{"n_layer": 9, "n_head": 4, "n_kv_head": 4, "rope_fraction": 1.0, "init": "uniform", "init_std_qkv": 0.0378, "lr_mult_qkv": 0.5, "seq_len": 1024, "doc_mask": false, "steps": 7990}
MLP neurons of a small language model. Each row is named by its layer, matrix (gate and up: input weights; down: output weights) and neuron, and shows model dimensions 48-175. Each number is 500 + 50 x the weight over its row's rms, rounded and kept within 0 to 999. Numbers have three digits each. A neuron's up and down rows have the sign that makes its largest values positive.
Before each neuron's rows, "fires in" lists the words (lower case) most often at its 100 highest values on Wikipedia text that the model never trained on.

fires in: "in"
L3.gate49:504570437505534430497504507443433479551550498516552555533496516545475450477542466489415558449524465503512463509501595556476528570503455493639501546554536529606451553422511549488489497493452500511535550443486599538523646421530527517518566468435482517545509448472491495427456527438525504526563508460514481418484445576512518562563450564437508452503481474523474457565598510510453560497517
L3.up49:525444503565576405489539522433524396513501468545508425467504509551637464584465480528515411459546540510511464498565456491527478450488530481512455478538519473507477441559528560425567552495506501443368484527438439537459527516464403398494481485589515532521463475561526499484488550576474455511421518464510480471559451510532458500490487471570537497465534530483493512393469487485447549491577
L3.down49:495475517463480580577482493549499513542570545487484565500489453515428439450508530496416567549475450564614418522424553536480526554569460564423501600535427528509540573388513420447472514590544454625585555419507565448531564483467474563433613497479488456502493532486430508492460483488520470582519527458495478442515526484557463498484525524413511417456493508540473517457533538530513433485510

fires in: "season", "science", "personal", "person", "reference", "audience"
L2.gate356:504520505536542517379486510454501482500502510463456515410458445511534584471469511553539498445452455483395607454582498455498531595486501449496616444516389508412491526471556486548471509480556550420319516578532515521451457513485448507495504525458560540493611528576576521567439497539528419554497432472566508492531482554525487516442501403448439513487520500507522466534495472436480406416498
L2.up356:520530486386520467471488415507361501488459498431518506413526450466521520561600516548569558531370466453488594476494582550518590474477557518481476468448486464608541548424493592542507455515513552477505489505582394452472454585432510530469525535447433573489365560465567514452483450462561449526481448500503552432388512465482545466456454539447476514559486483509527503550417519485458521444470
L2.down356:442521514625558420506432547440488452491588517490450551518473584505508535427410483493515468390518538629459565446498478413499454462473481428471565528526507503473440454620517456413524502503500498496524515614436605525451500502513511461584500515528526471514613510577589507487573489580485432520518580479599504536508419496567464538557481432596524510457551423537497518475522481561533494525499

fires in: "where", "when", "information", "located", "local"
L2.gate358:553479496544533469544405456594484491591470477457581399552485493472550432571600466545626502521457439518485470451586498584465582438492495424485489497522572520570501502423378480501419496518476534472499522494504525576543532471451539541551517488517533562491551453520461468503422549490533562455508476558509503403490505495610409572513443509509446503511621436538559557494485429571567523430441
L2.up358:447495472588440502556531445587505479468516443579490448554502542468442449544608493510524502430499489428499396504556453653519495430459530429537526559510513483644516513532409478586534413490479477520532433411437537496531530534557468502473493582514441570498568436495539412541556495486518558484430590548442521437452463406511430562549488557478469460510586428534570535525546447514522475553569
L2.down358:474497439581539517538503489476609503544436475602473503458501423406460566631508488439480539535478461542503485495544506471511430502459387496573519514441465457537469517554485475571507485494420423530525450475496487462431501637538450452476434507517447558501440552524539520398625459515506461490442528500561576515497439443393463550570491505541575513445601489457528559534543486521554509558543

fires in: "while", "the", "white", "what", "defendant"
L2.gate110:499538450486494563510495557597670556484484517494567534495470505598443491504471534380565557539494514560492453524454492505464403546490580495519531545516493533517539419487443481510482547545470470523549590486509543490468445473525541447509437541306501533508479598459508498431462486532609520583529515544539661506405544566532491490469461551423497489495437502471472495490538525564529496605419
L2.up110:473547495527379479501547494375561552533556506557537437527489541464441505553449485535479434372591558488433525509541468641490501500476504526588454434489437521449440486475523471521503475468575492529521499523503542550491522531535534446487394397530429466425470474502571423510578547479455501502440503579472484389594467523466480514441527611464495444471470548510561479558569497409487520473473
L2.down110:523424481542506510462385577545487529443551534515582523390533455497480468475545393505405566573557488458531458378449553504481482476456552447432395473533535485583545451489467584458470467486489468477410577510383480480446488487480483512517460529423511583488582552537487482470507462511515541524527526542509556461380558434542527380522489476573529443424477523458422527437503488557468502531555

fires in: "first", "second"
L2.gate54:480451509461494453435472523520517450544479559485545518416529609537426433509493570444571483480566502531501549567477540475541499470464464499447506537502544517502425475492501512485494549488463491465532542503513462492586551493552535498460444529585499520577443528426460439544500466547605536623504533654456484555434563433504465445507496550454459477511466425523445486549471488499483468533426
L2.up54:460554385570473577466476536518517441485434473515539424420571443508464409539486503445509603393510463489549493446487492560554449448440525521482549543489505566478472488461549506486561530585388541480460517554542508453545509505486472468443427516557470469458579481503493370495466488532525541530509534436479540494490544483512554507538486499574479539405421461507433467418482465508472492453560
L2.down54:511504483396421549552516406452558474423503498489504506485520455475601537518563488487481520463506472509533477461482568492532427546451452493494532478460548522434458586477577533474456539601486442539451503437519451462463575558487556448502403499504552444454534537598494424507467547526563497485566544624416554570448460521530525641499488479481504551607509518499483487538455472552472431403562

fires in: "over", "when", "after", "where"
L2.gate1:500552496634493447479432460429559562537580482452493481455545508475494466451528529518575399438506522493519616586536487554449522473515402481360447487477493481446448464541511519496439439513428487443399485481464417419399506534490525569496507496527459536514457475550544476523400371478476619416519504493422463487502559360510478509464537538493597441532548419504492454482462483544482542473460
L2.up1:521544365511431565474434441477463505460447565522505551482516515449416433536503512510511467558573492516484537433528506453475525527537554463469611551436451534480533521472424413540524525473537435521524432473596464501563432533440448482523506545524528628510496454488524448509488459387535521492539582454566420406487601449584526557492481462490409465564571432462511533492501404549389561438457
L2.down1:508365500577518555438507514647506466577536504464470539535534410462523578612482466400528431541609515514483443475544491424470442540515520459530538538543441497504525600437452489534456384488365513633535475509612445507500570468526521450549513502504526489552531535475522530459493487457439568498436512525577469544503438482498501487529459431491497479499530467462415469455464516545437523566485

fires in: "well", "due", "division", "wrote", "wife"
L3.gate440:502620514593458455484598522526549388546494486490477460553440533614512424506471559543480434465513532418532539484510411525458428486435457520501423455509546481569455521354633501541575485526446549506528477547413441511578563499514475628478506525497449473484527525521547521610502470560435443510524466453504495525487448545522548546541531475457485456442453410508456532481528542479502468458532
L3.up440:475464434572489528550614426469579445549390492535542444459575573553452543525554529577459548459520539511536494447601479536474409520434393456481562464496522522526538493442501598530632521538461495569518451487399511523483638497483454505544476507526470536432472488474578441589510496523400529517554517497444481528639498547439540496469449503466473466526385563519480570402550520469494494524471
L3.down440:543563553399575551528450438536514437528576518515566472430565492569526394552426404515476469530498484437530478499435581506496570503567573465439505571506483470479539433568459446483489543496499535561463537522537531487507529596562484443482471506477571429523515519579418465462545492491465454525457586574439524515460537517500565490437531557524525462555534472520534511478468479546497446517511

fires in: "in", "win", "won", "events"
L2.gate109:481508553617538503552449532525532482508574573522523468427432534478572558531425508334427547577667464469435443508568541488615542516474499585480556486399521476452494467441523495558514575593457472495493463507463450572526513505457440415555525450555559531494500457497429460520452384576537549567413499484448518489444451486616477428462496539432427491512504520467481507495490484573501569480478
L2.up109:522496459464600471515421458478565571457566503519473439517574541551577466501469483443489531515606459456531542561523544533445545535422444531549595491391484460436519429563607526516522473497436413573459441492466481490510480428398561496453489412560508419521428544591453519460405530510452621542427448455540568517553467516511499407426479592495532529528487494435529434509504559572472556502494
L2.down109:530520552502448528464538546511458464505423491515404469423556458462488438462500489503542541545471471522478504460452527506576480499589582464456406482544417494521515511455478517449443550564483464513516399505517500464453521515482488534494544539483489429528510392482502385404420462401483462481553517431510374527521480557500530474527431538541576412470528487540414486441503429575502408509578

fires in: "became", "only", "first", "become", "primarily", "because"
L3.gate297:579552451550432416508479534437482504553473461531540406485564520504471582437610451554532440510608504533539590464480511396498542532516572463515527454612476541492476463591554516406569445528537465491505479465529474583452526467484526446550499503426498489472519509571436506463490528558508433433468432449456400491459522495524456476513454426526510523512490467446604494487506516462562442460493
L3.up297:475458547563556450419467515506605485506505512485522487381496451549522420617536488474689539543495497471502564531581465434549476474453422476497456404494516506517545476573495429496503544471561555459488563456485508468589474486515449548475466516467473483472591512475405475453518436537497493520470459475456396424527576560480567436518499449550487453521432517502371455585465438507536372518416
L3.down297:574592480504533447471506547552525455463584501535526554502574557506428563496455575497427505477526426524564516483484554439499493518550452449470478482462492444499449550492519529491493521583514441335471545451511470576571584524535611555474486480498443528387444474540516415512524510467517513592523503555498482541494573486410466489433333516461398509583442481492466519440510441536503536532453

fires in: "s", "its"
L2.gate397:577516562512471607587498509503465465508569365508487526526542524539449500442490565532455496508470457592490467536536483521466460547469511561439474559563425423521424428585481439574440594477468488490573563488446496572585496574571416526521534481590544485452487497479549480458496510479522390589611473504525508472648578483487412459456463451581490486510466503600541419526527480482505503445461
L2.up397:499545574525478515503551534525493535575570489550536573549536440478476447453517503480506505542495353563570500537563546477450498519536473571452535547489470439494419474574428497579524569502462527513653597512441514528598553567598367514502502422579520520504483487437581539416463469513461492493480555552501458434587550469503490510559496535523498505548506548520503468530500593466514498544459
L2.down397:467483458508599501463461489509570523518535466538500474510507429400458532434570485491561497535595528462517210564436489494558541503495430512472506491509493461406553510483452510536500526513559490411479519480560484477521547481522533440493428422460531487460520548436477505427559506452563578542493399482506477541509518514472579516469432570487536463432537500469517544451508561512491418550487

fires in: "its", "s", "itself", "via"
L3.gate46:483522436490545533600460533524478500557494414409461409500537475522535446411554529483486532549465533558535540465463533508470525446423442452477480422500502510461556416527463451472433514490574433536436502565525538534514422466606427552517424504488518420441449470480462479532494526567510510470550506460502463437582483461504512414498466445475497463557529490456571533480532478465672527494409
L3.up46:590472513520466498531453589497483416484531443443479553540488450488465531476540605545466510487507432523507504570484495486567553592430426412505537489435531546484534458456498449559498441384521479470611504498525557543552402542557436534444542505450556436515544454451573546371447508500523460543469500529526618498485568572462507504438482598423505544561469517428529518433504562588521472592464
L3.down46:438520504458489496599546473517586598472573353533636445493562568456549492472506459578539536477545521535530461485519455486391440530539500432435501507525466509512507491464539567480607483432636531541521459410547486543525548570518547467437526455404441544466543540450441432434549429478553569531547516423400408548548551453543491469496492493519490503474421435564517479415535513522441455590482

fires in: "including", "use", "used", "using", "included", "include"
L2.gate36:476496480439498558489478415474443540507565492547469505480494483397483438452514473385512611579447554619534596561560470552574525503489458557487486457486459454455483445497464490540451494426448494469539500499446495484448496529542406560401394523455516475494509555493463504572462628511531520541453507541472577539461542391556479483513483555448557438475482534502492500443533496422527433530480
L2.up36:642473448600522515514493447420548468530551427487559443446434459580442468523504492488538508520463469556523601518456502589492438543443474535479553432515414474566523530476484477414421559526508524413525435558509486496499443442422406476483498527410551482502458547540445510575488457446437515541555420464536567555496455414514503472523541512472468445514507499441608578460492387511524463398560
L2.down36:481562569519464578480484524551485424447491575520432470443502533560472538540566527530566513469530493431466452632525549574395466440502442472484470469519588461508473519448488503395498507538472522543456440605534606527479486452476564456494444497507473582532513502348569460479528428520479522440483549515520485492490487545553499482559477463496487472568486523567562406521470464487464552386527

fires in: "of", "for", "king", "on"
L3.gate175:487553453419537571533510435481464484543555430488520506669532551451511508544501540549577518547483550526464484458487553548573499576497503473484545462529484429519451509525506627474486452585512423602438499474473528496474479453578495516469386454564509459500537472450504552496490432571487505524551450469486548505543598459472551464414453499435432496442435524428523556486538517593445447432445
L3.up175:427548481473488478443447500517494520473450467509592416527476481533487430400508468525619492464540497470503426444485588495418442470468481551434530519466516637516470495550461467505560541523440489523394453447499490441454479537510479488526538417473417502543448429510465523479480479557451511524529472468452495417535506438570376441499412443466465436480529545496548611600526485446506456462500
L3.down175:563419564438460565446502448546365549573465439509432509586502498438424461498512493515488501420470477454442581468529426483501543535517451508538485566527485534471473501519449492461480457465517471551513467483582452567561445425504507499530583509519519575571537498531498530647487404484540485559410491417464559555563461485495444558463511561508515558494479556512471529519457554511516479557524

fires in: "1", "against", "again", "100", "1r"
L2.gate131:446399540516454501442486545512581514445403511483455412540477545556491503455571552486486482626506421534523535371552479494462464468524585524477534376553534458517650465511531494537451548499512452469403446500585472486486455574551488517529439505521557487476453465538482518517484448393554552456461504547462449441533573506511482438435456483524481532588529461535508545418533529443594539496528
L2.up131:542432490506429449437560532505564597427430451560464473474534511461519371453462521548446582549421513452487436515457525411565539421505459431364509441530575468500598482499528524559577528488558540426512451536497510541441437404521520362495533556458507499509526432436529608499412488452502465456526522486427456490445473576484558527450519450540415551484540502540579361470491618582426463482482
L2.down131:538503563550476518487476507420415547525602501497496526385564517474515528500417520447473528464569559425616522522544475461539495460457479508509497559577462562530598496507543519480403554526513487506405565528556541568427490565458406492528341483534438528475446594470463563497449442484502506502540470542484472500465518552496517514420587503374517510410484565529606491536574551479498483558522

fires in: "or", "original", "organization", "orphan", "originally"
L2.gate137:540597504489461435499461426515446566471481517472547524426593473508502460557522474568456458494393441477531460559563516559495352534501484514478522508584409496490526503526518485480483483536493520416386503442479488463555489489502577506524479496559467520416541587522504480479453573558514614490503535487442555535459465473519544479543605517427561415476524521465608563433547499446501576458452
L2.up137:469512512512525438577462476424441540572438481447592508488527527488548426558512528511468569508444462404540395521553532552513507388482433513512529506498403533590543503496506417514438509453474471431461528426463474504517435530529487483519575439534538531439523571559582481510527547531496558415424526555469539549517496443509540492562516499451542497474541503458597523484585516506607571506514
L2.down137:389464481555502467521483512440422462600453510565636536445379435510509517566409551481545495509548504519479448504403588496546573490464450468601469437377548557499427535483521495540482613527488450548575531498515593476478566546487489458434499497468565489597574410525516544571483463632485481490488482559563467525519491495596494432460486524567528484527580546446507406509424460548481545489538

fires in: "university", "jazz", "rombin"
L2.gate367:559425495527449573577408595463528557539527540493516454570516502524482461518518522487508420476548516536539546499460486541546507475521536516526490448432479458517476390573603505539507494546494409580493514487527475498448558529454449557418544511500386512547454451534444518468501401523571444576482529639522539421407527623549456487443455537601426546449493477476507638523560506510513579461481
L2.up367:556560486586534492442497504446470512529464507485493434549618535598587495572526525398492451595539489497546596447451426578577472516531515439518504461443551510453479460533481490485518564496486482559480548464461573426436529581572507514511490538576481402513457463512428543592494575513560521521523393489526600482395448533549505539414486503596417474583471474455478509517490584536354525513494
L2.down367:467485489510466440478528637379464549508550509455444489558595462565484443499500498533490446494513492450489542476492464522493584539519469428508567544504532423531455395507387527534486420540480468555518450535418502471526372527458515513513508419489490489575531409477453535502484594439533392421469462488485540518464503508447490489531516521546437570436462480536417578464515498521502497455491

fires in: "became", "including", "become", "release", "because", "included"
L2.gate163:493461520509528443547504460522469502548494573559422448491451535549481618456500518541465553476497518525476478442573469542508514601472428429506444549563598499520479522488490365485540532444382513425524515552475495562457488494481398515633462448538525577504478559455498446444525512506440436539464544555523555533526484552537538468333538599566462501566474488425565437488529497549478491490576
L2.up163:461466581522570423561472526525469437568510515571429474562515613584490538542416503473548589504458453448487539403624431495502574509477503433484371409512635581463562532477407422457478505505421489500500518492575505429517557503568467525437426456454486559555516559475436535580513459511410481457588473519531555490491506542568585495469534476559439543519438523477464436493526542549459467505476
L2.down163:576512488531447517498504527468525570492475453547579470562532591439473461525495476486483483531513435479502412510583540506414513550555506517470520461467480493524509524505464488576512478528617474501545493498522488585503478605509475495440448475465537428411451505470520503466524453512444579589474486393485515430463556545569496491452463472485561421492512513616479401565480437484445475433437

fires in: "one", "each", "six", "offered", "machine"
L3.gate316:602528534468516497513511465510522559499521513459491472516563604573527453470526605408516505503448465488554422493494530554474392490462393535507479558521558490572509446503457400515459363550490530477575536441505457483483370604581444418505490458502458562555557514489422532542492593480534477498476535541524583485486538507538538456524517447524510474517436501518537423442459396504508366553572
L3.up316:485482473392536513399571503398554512435520487525526489493462481488596516494524479481496391540457452522485465527556608518472453415531495500552400514555469611491532497469404479581488476589488447482399492518421520426482487466551565460546552476460468530583495442527540463519454420537527491458617457492559543499472537544558618505498499524544519599514426443564520542606473556562472451572591
L3.down316:455445590606536473536503529539520548544527547432441627529502424576474543529507514548431565494570410507525450528569453439531520508589554505501528476591501552430497491484537613426550476495511595478421407574559452463466410460551442573456451458491472545479563552547535487475480576402533410472500486538537477511537519486525443517515355523587499533448506507465549572449496551498478524516440

fires in: "he", "the", "health", "include", "received", "helped"
L3.gate370:546619436390600464500468572592510458447376618457427479524502403505501416526595568466560479479462541486508459542552578563508417544510476503517557464497543554499438399494418526500506473518563530477535529530512486440508459497627492436516453547506557514536490525400446505505483486508495447468462567535545522448535407614435591449495455552499473545487584481417509485514532455500499574529508
L3.up370:530466426483543582492498469503528472535536505389542578430479503506454642425452537550531537488485507519448556508504530593489411539566394442461524525576544546544514535537540546526489532543590441576473529508435420451450502549475509462429526463490576499467523468419445437435507462402471473508483467465417530516484392577468434513457545502494542594479390534381474476481525440585610524530387
L3.down370:526441527503384471482536563439464527444517427483443389471458486459501551532491454581524484514561511461483525504555486496588597468461531506516515450539521467524519573495498511535570464538498554388480541560628613431486453538606516533510514552560486556521574450551508493473523543460460509440512498541576502441556438475556588458518572451469482562528465494648411448505538482521558476480553

fires in: "the", "theatre"
L2.gate256:597528473554452444579515547537490631492510464405463585501490402474482498602528509524491388464458598456524539472459517439527535530565519493521450500576533486485483450428455496474477475476472527526394511485502511480434504473500513474531525480529499504377456513522438539515507496464462480509503447562466522498539498455533433439468604321521488595492366537515565443568542546555466492516413
L2.up256:554481470498466474507541506386579492469465482479475537544458519494520534559545509523441482497555535554542523489417535483602584453453546448452423473490566511528435472467548577467597515468530493464502465404449547490386480464491567446526486487509478567481412522499481556468473507476569552463526464576499516505539460464508413446489492490560499480534412532579598359556487600496458486501385
L2.down256:495520498595454511545456529550547554492571564554458458490453371476481568458412421436526497466599459516439421454341471503475441477473451588482540506447512411456488416509534524480519497560537486569481512508536518470446589561487571505518469523539476541497487592500555543499466502482582532426416508462408526473555510513454545439484550523541461500460554514450533530507574530487498455516511

fires in: "against", "population", "u", "again", "university", "ulliott"
L2.gate18:479470506560528546527433494597604563492485463493430482539596477479493441459531460537487495525551528498420451492533440495502562549556430488409487524489585512470522569546527512539527450566469487437582496477564514519554555511576423538420515560465501578522480418528539558478448422476540541434543551581498576493398513485504430517459399508598577588507528491528501515531512499493488470469446
L2.up18:523463528600479572495412458564532577530460438440454516523568555512452435534559494548508532549574425519443444373488422551553534561574494427335528565470623513488558523554478473496522469577514468495557477509570489562555617450507429521493515415522494504537516464579494540532487405566416473474564536567468570438460483583531506555543393482515448577490547505520484484457520613510429489483399
L2.down18:443414577515431508534518597348551457498534508500493504514531577470532546499462491503567515549558458474507531476502487588510457504499529508425535540504505453568558506447526477479540593520541476531501489524531432409478501494539448578460403538578398463557458518580481579571522530512497520603537462454517487490517519527460602474513499404440416454568598512508468513394498507522468533510492

fires in: "of"
L3.gate429:458481485468502532540503460513467462503462445346609483528504556518465410540469530525503531445462485549501489443496470500459435442515449506440467521497447541553446423484549533546521489614555475460402529471478555565493533511569481479517608450526447516504407439435441471530447512523488542471391462495411508550536452490519529479508485565481477480461560501552550615500469495441466524442501
L3.up429:418391451460554450477445471499548451440521454533448544507523399498588516467495477448508496434386531457419457552561493499476617543513468516496442479559489522554518545579514454584489509451466459442432526466538406513426460451425597500511463485404481507487528563542497525522576497454502472409519522466563587503455521489482480578536513420522564524430484468502497541559466488488527478514470
L3.down429:543607529519510514483569522537354492486457537423505428570490473481416487540451505479494539491496462594521555598467444492436485476480374499449445583486416513495563487405557590474586502540441429503511504530423479442491532563529509463603485467497633494585486499468463560485562424506519552491524617451471492463510521481507567526637520491470420515414419629466483541518506513483481587511522

fires in: "first", "although", "fourth", "athlete", "anthony", "authority"
L2.gate382:522529427503544454440576529479462463553555660625420512487530585448558472615598539570544575486495513488418495471524586466440528489507486467567469462568487426492494472423504526484561515566539490443487504502507420505498440497551511503558427641473569489402495516555457492469511513577539459516482563464556415542508508524448457511433503544619448513487569487500460511500460504578456558485496
L2.up382:452499360488541544520480425582451546534540637501409472469489493538457523516543533482573564506457575453403509445558492547476489459490472530506472535562495562480487444408542445462445526526544497505533496476491417501499473498455430551527498591506616500486583570559454498571471464588444490569541558538468413564527524533550486452512528466509457618496517533484481545448564376524453522474499
L2.down382:497527494559512502418487472487533453542488527421559611465488451484474524418496424582557556444503440568520511439538504429483525519570457462558509517474478412502454525461555526525675550446470429489494533538424481413552386498533500514442463459457569500503477507547467547489473534468483466515466543501548530487579542516404586463519537447491481355529537404610553527519512575542432555555526

fires in: "location", "located", "local", "vocals", "documentary", "democratic"
L2.gate135:581476602533462495460563497523500473614420570522591510454581430580477484480551430518521452621541468446553568515427432517423483487449502506544534485483520598435444459527483518513446520573592501529496507473537425477464406464459513416464480436523476499559521492489520508390423550539416494425464560555539518418574506443499489395504514631456481524566584586560555443583490575504498559607425
L2.up135:502536494434519500506529536525555487598437516522579446516585395489563537483510465447552402566489414440530616481509472473557497509548428441530469485477566564447570488464445561509467495490500491524425530536528480369452458484389498451373445417507425440545549496495495535416587500639429571483523485515545515449539475524502469498489626539460413559462570506506498494557494611603494547584461
L2.down135:548540443492582485481437519595488500500531549542486559568478522489555493552486452416415440491509526541541449451465401508483538454466458448536466576457476526612518560445479502501468497528600456516486503554525494366506490563521545461505529470486478427510555485475528560548438530653470517526552493632590475501427524478492479463567574492511487605494506410559483587560470507580545492409366

fires in: "became", "most", "more", "came", "close"
L3.gate58:568514479520524513548482467457491492427499535509402554446460462443497534418559533567440488443579495492463515482381542525534534610471517549493486471501466485474531570515444453481478454535496451492473512486504530505493451484500461499532485508414590448584531455386550554412504396364435542564585523480556523515479531579475427494456433415370401468491462440542432442531526506530482499504470
L3.up58:510518422530434410541423523522471491481546552462450621447574523447543512388495635450490522500438453517561558480460477548522491516450465491457462537508463466488492525626463516511513411509630462553507541477485394604473477417460416549517554455504495484426512485614410393510449514440448442521505501430538422582554488517527513557583526546521533442443571446466562449491481500525532488527565
L3.down58:510430495438466510532513471367558505531569478519495476456566397477441505610515571391456606449521567470419462512464586426511450613547496526496474558479506535469493492493559505519492504474457495545450565506539510582552503610576474433489448512492484518618446494580538382523541475511489483455531473412489523402493458387426543410459482528545510462541507541569502481512527523468551444496527

fires in: "new", "other", "tokyo", "newly", "early"
L2.gate219:499564529413505380484412634477541423483522533570502507457451421598557486432524506562428512479492535530504570429469451517536455429456444486511557422547507491446432526597499480537562468491400462515460406513553465496506536508480540523506508525517493525506617561544502488519446479649522548468582469461413571554532464484535452537449508553473483310478462478511527432525404495581438479481470
L2.up219:545501457560559540628526482435479591601578430473466477502450458395498405543476522429449439484494382476536503465438457554463505489569499547554485493554478427441456480409466564512452486573492523516506527479506641517469478441467507541571331555516500474584576483530489501507463479557492515538468526523533511453470520456476436451515603531603446474446548522552576419349522521451437517490513
L2.down219:481496374306405614458472508427491542440465457478528526453458537521522478539585511451476479529505513561450509488507493611400562556381407519538556512530428513530540525461497397475505438467517553507478504518520503445450428586495489576493488637437504553498497528567514507468534440482539419464502545520451550446516484475529489456438549568534581410566512420491592515517438518512462506488486

fires in: "university", "college"
L2.gate155:545365536577462453504516427503509501478528464488512485502469508551411583485526373492511579514461508453486399558541556464514466486562512524506530479475525517550508481427573596590408552497431445520536440458504491466556534451644505499438502573567580513479485509562399534553451517543535537415507458502601585575531464516491503530550558507493447406606526506531532504533538543477511481543504
L2.up155:529453530510464589535472479451537470530491514540448545482516519446504550555525452461466460479594537501487524567521499496478444556467436640530435462517553475525535430410463491498477430469430381420400548377526545488505480475561519482590446491530443497493437535501450586541502453510464562465591447440532542678419438473398450517530588567524606436526489541494491609552548426562470398490477
L2.down155:483505474563539463538514440521412601460463511553460557450444442524496562447522568519597507518506429510486492492536488548521493497591515410447534486562483541498507561533501550495526520455605583534516470528536516612447403473453481465399482533494553512532517387552511533471453496508537398568386567429479551463529530505507514517474402530491371534505491541456548431465467556431533583470544

fires in: "at", "atkins", "atoms", "atlético"
L2.gate242:542541493546482461484482441550495482459481479502552450464563541441522514539453607520528599528482491474432446577643531427463494498520523488493568518557469535449481431580515477518477461457549626431520456566502509419517484513557523521544601580426550491482519518554460412582490488538585531473531484513429451457462508406539509582444503429496522528406526553484569490483583555477393511497587
L2.up242:435452513545558448476586453467572477481538442517563446497474573503473472466578568365521629494513444377517469546562466510458496530555554558593529514475476493525401481530522546514527549452498500433410517553397523411426424494453466436501556429530542522438563436595453488469532440426446513472457482573460446493531488444581467512549518468518447483583520502538464549473468442491522440480618
L2.down242:492483496530438487456443502586502588564585527450575520548469454451463519535475528583571491494492386507531421462584417510486512513481420562492462505491461498476613478485450393468487556645535445526594508492530559474504556556506564563463562502486498535551466499400415523495469487548585447497481553497568519490513457488528414511508452455471540534423517459488592569509527454541472446496430

fires in: "family", "species", "website", "genus", "science", "medal"
L2.gate97:423581456487569557596442479469444452494583540494445509493499519558501467436583475442413499484421580493611545491521563525517478520405529483487513573402502439443516502439450620525364591456495480579545485469496495439504516526608432474540464491443499504416479473581557546459490548561525612499514404468489502500499426488506529502471528487519569540458390558477484563519500485520474505562536
L2.up97:468557516464491483508499541491438509489494536583486516427550499473483455561599432460465497521498515502640613465497512519567466524403545593513528481510411455490496564417504586534368560451485517570559538530510461402538483556565538522556474500556440528441508523496563548569508591563543579545533533515529541551493508473493550471470426452493496590437447522535504490550511453532495463569459
L2.down97:493429465504505500460525545481491442468442522480490519540503496580515537458551444496415517477514511544456479505470518547484415541399512543465509411477536422480545475440529511502427510469473463462518492571465548490437484500461452483481456600585450459538470562474543594442572558631494518504460516549430465575565562527452555635412446583496513589487426480500431521427471521536505519486520

fires in: "its", "s", "itself"
L2.gate414:535548439556515482463487482520472501504537401433522479451594426564570463458544515445430484505432463503539532559439537486458521552537399529472578515680455488453502489490532531490478602469522434581488471574548468548474488473554557414510539537524531421526510470500466470490521478500531417518597485528513489551552456473482463547517638468567528487508441424522498454476420492507512486510469
L2.up414:551473446528418495512493535561549524498447499471577433520617505525534505546497549435438599486521559580500542542486493491539474412460381528445461482480374542481479449586530401495548532524445508542551574462499458508476471543625497464444520539547532571511575573425514545465487488463535435523578492499469527508495514496522445506429486585513494563471459556513374598458535504410647485561478
L2.down414:578481457514485542408532523452561430514477589493530539435553349435570490561477474536466437474530405586484427480477450469509581471515449561463520519559458469480449466487420542422501549505559535559493598531474495580480550556454494397461526460394491458454476542431550525449454481489574507549580472570551555550502559462487537481538554554560545497603466446506610455537506505407546481551474

fires in: "used", "use", "against", "using", "be", "again"
L2.gate314:553523447532498559511438517417471512590456581550373505490504534544583538305527435512511450547503511441538491496523441578538521446465491472424558502589428439463504480543459437498391498419449420480439465511549482582397560457465562451442546481455542501485554485537456496481462474511459495517574529537495487569515588441531510532525566498621522469458509522441540521598514426500467440489461
L2.up314:560441479525532533459526478508516519613434421640558444521529480590443468417532429551484546513548544495459520506567459389551457481454499474477549419549531518529523512558536458443571494558512464398551433483606476468463522573495481440478610529554548582502493442405403512558445509475409534510542487518497536496509510443479457484541568524548446427542540524476503459541491494520462492411460
L2.down314:517481452557594507443494557518550443550487447521498533386457446477470488466506519456524577489521476505564469547542485599558481462489524532551558485576587517567483481435482540475535494458584455466465577493541513579519451575510516492483471533497449515477504445491478574494529439385490556549443531604560521453514456643466502516479507493571400525580500472452545510422505466523533494508436

fires in: "second", "first", "video", "only"
L2.gate437:467497527464481512441475426482563538572429489485513510466558445524503555431540583541578489576472510541490512584518605466490479446483501548564495406494439445375518415428540536433513602497534505400432500624468424555499496413478497558576494500498516529474549536543463487473490451545536470518405467644450461469540543568559524439428449543565623432520435472501494509578489431500429395474407
L2.up437:544545481557493576377526522546403552500531547487488595455479568446509506514523568621540536490503581508485471556467530500527496432458490538460466453468547461523501462553516543504617611577531497523592558522462472586482497442579452571487541560485518568588517497496409417387449485580550492447437497608428450546569490500525489409522445514559462471510534464525448508581522524474461427588487
L2.down437:518494549426493463491460492453459586521532430465582440541502434511526551476587502487537645446543472507522462444552548445419460561485480504600434477469421495431481577439489496461477465536580574496512534601462508481508542534483517507459485520498425476448469560575519515577485541533528451477605384435552492605543518437500426480524389532489540505471584455538545523516491408500448462482483